{
  "num_hidden_layers": 9,
  "hidden_size": 192,
  "num_attention_heads": 4,
  "num_key_value_heads": 4,
  "head_dim": 32,
  "intermediate_size": 768,
  "vocab_size": 5717,
  "hidden_act": "relu",
  "norm": "layernorm",
  "norm_place": "pre",
  "norm_eps": 1e-05,
  "positions": "learned",
  "qk_norm": false,
  "attn_scale": 0.177,
  "bias": "all",
  "tie_word_embeddings": true,
  "parallel_block": false,
  "init": "uniform",
  "init_std_qkv": 0.0342,
  "init_std_o": 0.0419,
  "init_std_up": 0.0342,
  "init_std_down": 0.0,
  "optimizer": "muon",
  "learning_rate": 0.00253,
  "lr_mult_qkv": 0.5,
  "lr_mult_down": 2.0,
  "beta1": 0.95,
  "lr_head": 0.00777,
  "warmup_steps": 200,
  "schedule": "wsd",
  "decay_fraction": 0.641,
  "decay_shape": "square",
  "final_lr_fraction": 0.1,
  "batch_tokens": 16384,
  "max_seq_len": 256,
  "doc_mask": true,
  "train_tokens": 114700000,
  "max_steps": 7001,
  "dataset": "wikipedia_en"
}
MLP neurons of a small language model. Each row is named by its layer, matrix (up: input weights; down: output weights) and neuron, and shows model dimensions 16-111. Each number is 500 + 50 x the weight over its row's rms, rounded and kept within 0 to 999. Numbers have three digits each.
A block is one neuron, or neurons of one layer that tend to fire together. Before each block is what it responds to, as a language model described it from the Wikipedia text at the highest values.

Boundary and opening-quote tokens. Paragraph breaks after a sentence-final period, line breaks after table rows or headings, the space after a period, and opening quotation marks before a quoted word or title, as in "Delighted" or "knotted".
L3.up47:527482504436541443473431563528566541566541493387484486507527412445437530501462544488537522512529486480380464385566552632465550557501491497609579496566524483585538428612544533527486437499559498505421543477545486449504504511445484527574436449477536545505406522530558423488532443452473379475
L3.down47:450437457515474466456509556566525528510486489351496468463548486475550561465531479516617605463451544500511546525458479537415468521415457558447550516527452492459463440630509570485471559385481536418526584508554522479504611558435496506457490510504497520451476469599416521497518511496510433519
L3.up314:519563516533450437565605515540526552539549585261514553452611520419477501480527491516517407539531494542454501550537526359527516469463547509496497477448530512470508445560452496557485578468523536599564512480506567434508449458465532504494494519509478489430492505439501473523523535587488470541
L3.down314:457534485528432408581471501489516456420524575305465521503616485431466454503437461511450500475460554530398565497529565494489541486353537572487513522457524515466520504561549531561500563476495473493509539463539495430512483566528458487503538422492481489497578470433479540428499559549531507469
L3.up518:455562502428515491570563519453512522514597565379469615452518596441449456508509508620533467557465526564439593457625545465475421517443578512546512562468437516473484473505455576523516505486431575540512525507577511450514492522490481547520558533501454569477512488410480485541554492572520459519
L3.down518:471599512512491429483465548505568511506447543300470536411662473413519393551490524444499435559461496541417469561492564500424531516463548470492512518499539479469466451517506504563508527494486469529552477495492560371563538550519513465514503478473505501457528443501484509479483477530576526536
L3.up662:372537521574479503511558496518532540458501518357581480384649494384471519524529535502540478622476435495526518501543571456464478489443593524469489559483533560444569484546466541531466566432512499578502542569469505477558502486465504502480496605515531476478493456432457408501568555619542408549
L3.down662:491511511445389400505435603545541475479487547348435605472657545384549417530509493465452534453446480544390544561502541552421476482434555426497474517453501442436512479474532524592501478539452496483498510502529465425488510506530569466558477451561397507475542467449477584477549506515547412536

Mid-word pieces and table separators. Second subword pieces inside names and words (Hen-ri-k, D-ol-ores, L-as Vegas), and "| " cell separators between numbers in tables.
L4.up186:452454457484502490443602511456486534561460574527450509524502463514533504572594496463473443455476499495495518584501516460372506489467550495517504493424432429555449468538596492543495408484428431536462469457493548468535567485461471486509536419571561543537518564517550460445425611514577435530
L4.down186:458455521521416492417540551501576432519571462560491519440504489463528540448572607489485507508450497470493480575539526611411503502422551543431531559508491590551527522419496497482488504581508463457414524427524524529561489564581466522444500503427527532550433543583461509517500450525542454464
L4.up431:493497521489441484467457468447623459508547538526465505556523435442524459560477503523468533510486478439557525525525491478539472534545442552435458491483474450474503392512615540478443522493498513458523532517472569476552550441464540474460575547593447514550551594455567606501525524568581512613
L4.down431:488547508568484540359539513507554574506493408592535552499355442606561522469524500442436524537539489447501506496487453489538632509554453568545511524501475487543572441500492516588505512546380519560512385527464477485499467548477517506532574515538489572562533527533532531455510495460571524509
L4.up600:525538551515508430467504491473610497454539478572419477511449479548545589604436484550532419504560433479457538511592464428514513491501507526517547410526480572466520547502413418557433525436482464520532494575486579438503575499520599510441488567481525517472535433543534436468474550530453400527
L4.down600:472498528446493567434500497492406539521452469571425543497495435490562533452498435519586495496572457553508499453456481485453512473464494436502483389498519493522371569463518467517531530525533387557544554479523490552567546461487480493504586547605503551539566458419409488482471572508462552471
L4.up716:450514491494494481532536503555493506529525435452447487547647397451433459543535535513500459498592419448514493442436512531500504516503470520462521540457510464469530500549528525546598470532503429496512389524541579568499431348494417497476570516648498546480577461493486537440499513479584492502
L4.down716:554505466468561488448440516527518501522477559560512476495423518613609448487483451510483456584506555467497569553552520552453574467521534470573463489530455455437481457474515492406467507576540522495385538541435439432489527552450460393476510452474617427444509539534557491444499515545506469583

Word-medial fragments and connectors. Middle pieces of split words, especially ol after wh or to (whol-ly, whol-e, tool-s), plus clause-linking words such as so, that, because, as.
L3.up16:441508431473402512477502443487572440537546490516622456568485512471455384460601466510540544439464385449534515474509581460551484530466568497485477432442510507524478464462599583465600487479530578496502490459464539498630495455471524526523552461471402482487517512485563494554444520478473570624
L3.down16:403555461555469395452504536530602512575498480479458529564506524551522490482501459567446442525406475494472451515506501450515563483458423544452482539495422521533526552565535519554460428661431459455480513535598490444526549627407562600540467517549483463508469462513568581494479559552570488605
L3.up185:499453522441579402514494540457563482664509536534444458446494515415564420479421516515463413552521490460595458549528573509490439509410498503487424483523476451556479449526584564523493469529512569477477486562431554570560477545483495531401448507463534514486472547514506594515449591468537516512
L3.down185:517424421465369443452569395452461531499565488519496503465572485538467517418544418551480568579560477473576486453437451535511463527523559558401472533504512559504527566477501491506477428473435561383409501466475507512497496478534521515484559518481571524573526530472519598540422463548466484514
L3.up277:489544557456470404500500492512541456554546502483552585475557410468535545460463469504589498454488527456562470417467482526514538554461453571502550457489575531499501487485491516430422473558555522474486455484436587528535487567412494560542441521584588468598484553518555484478463462482511493448
L3.down277:432373469490494508551466457588514477546550554437477439509438411424442532450542436529492500518511562551557564592491446484488437518495488585491470511463556526360506526541501518430507434467604538459475491484570431510646518448583449538553477511577459453519444496566509463529445521487486504548
L3.up398:495421713403449368491493520401478452494480534488379540441475430467407519463515489589452518460566515574590512473540500472533459489511450397554478483547479412451516515546534474607486564455557520487475547445511572471493447482475482589472426527499539607526438534549493511499454500583526491522
L3.down398:596508552547493522503520542488599449423542518438500492489575479588475513625425444566460477475456536496516537496578473487507536470441411491592425540545489462511582551452494564581519456477513448427451571411484536490453423522438470454459510400525558426496503550492528535393449439570493527522

Before upcoming proper name. Fires on the token just before a new name or sentence: words introducing an organization or title (Label:, by, club, company, album, village of); also sentence-ending periods and paragraph breaks.
L6.up299:488519520506493473574465476511525507517603543390488520425517541406521519540422504478470487489396472454497568445551530551421538468400562503511579493483520542543448577571520500473608514435542517443582456480536472486468612478480460553494527517532458515478525524572504403575530515538578479495
L6.down299:489526491496511475489560473487445531558410538181470479476570520519475447544497475502509422519551564512475497412478613458514529521488519504531511567483534528530521430510496590504469493377434484445481511514432569454527506518492454494472405488506514536527487449440481511527520436474459458532

Paragraph and row breaks. Line breaks or sentence-ending spaces right after a finished sentence or table row, before headings like ==Critical reception or sentence starts like The, In.
L4.up2:407544494562403448542583543533497531485524561366443577450614503432444446566494506550579402568492540525437538561565567470462528442444527500507485514498480548497496487547484488559546564437445566556477523455493558426531511455515508490535494427495405445427578462484530423510512634550476421557
L4.down2:463534540463495383549483576485553453478500603181462577457608544424510460523499507545450507541476475545438596549487545495492477468432540517512524525468508508482488477553496527565544537493468488501534495440510516418503501471533493467498509468528481484487515444412448457481479555530541515547
L4.up56:493576481461441441588478399499414522554488618489511571464595502485446451493552418545477426485445501610488580483538496487538519453451488466579516475511435490551485585485521517423530512535441553404554479579563489353495408481612464446359552492435529446504528458551484492484507514524494486474
L4.down56:469566468471387450496547472486545510486492531329518594572533499432527475533464521528486398558490411505561452591455557454402496537468544496477504492535501491639448434586600499516441534439487434484477571512444567391509560443557571401458567494528426521459471505501482465499451523507456508500
L4.up134:466477569428494435473482503459516577520507537524496559538419571450469452460495465525534529400531535603470516509490474513532539577459551521519621519414404425381489401475550509501548543544574500482442557413479520482516489578527509453467539456539537529508532516516500524592468538565460457522
L4.down134:472623508569529540502518457515378432506538533266492515493539422435404519537431499519512479535440461464469511576454541466395504472526499499416555535541545477541468571508497421502575516505452489535511513536568558520457538527505468491494477545520538447474553440523511510441575529449574465464
L4.up665:417509469490483527500522536472478544560571468451492543445558508520542507541529494499460482455468518519477512511559553480556577472441520538478533496444552443476499589492425494471485529475447531608477594512464558383555533535518482484494652523427481553391556564432458490530519575444523470540
L4.down665:491511455499446504496480476520444477507461514217487470447553495490392423529488447456487463534535544444464442530507553486480583519501511472450541554544529537500518467517522452502565536544477490513632398530544572555529487523592504425527409536567450422458471510489529477508457552515537508557

Clause-opening connective words. Words and commas that open a new clause after a discourse connective in prose, such as the comma after However, rather, whereas, both, particularly; also M in sports-table abbreviations like MIN.
L6.up104:496483512528437442498478512487454467514542514461476479487457439478365452530520416529502421496472490485491524480492561511598523546428369473539477506470459470415515554527535546537459535522530455474455553411491486553372428518485539582551532429493608492539584481600409509558523598529496497591
L6.down104:526430517569552549440547427487614433491462533522419533481509499540468605521483494493484525559455528469452494465456531437563390468618493537452542447439597484502430606505527542502537491482483488502552483612494471458465415439529486498504470520474484483443520567511453510467460395447574515453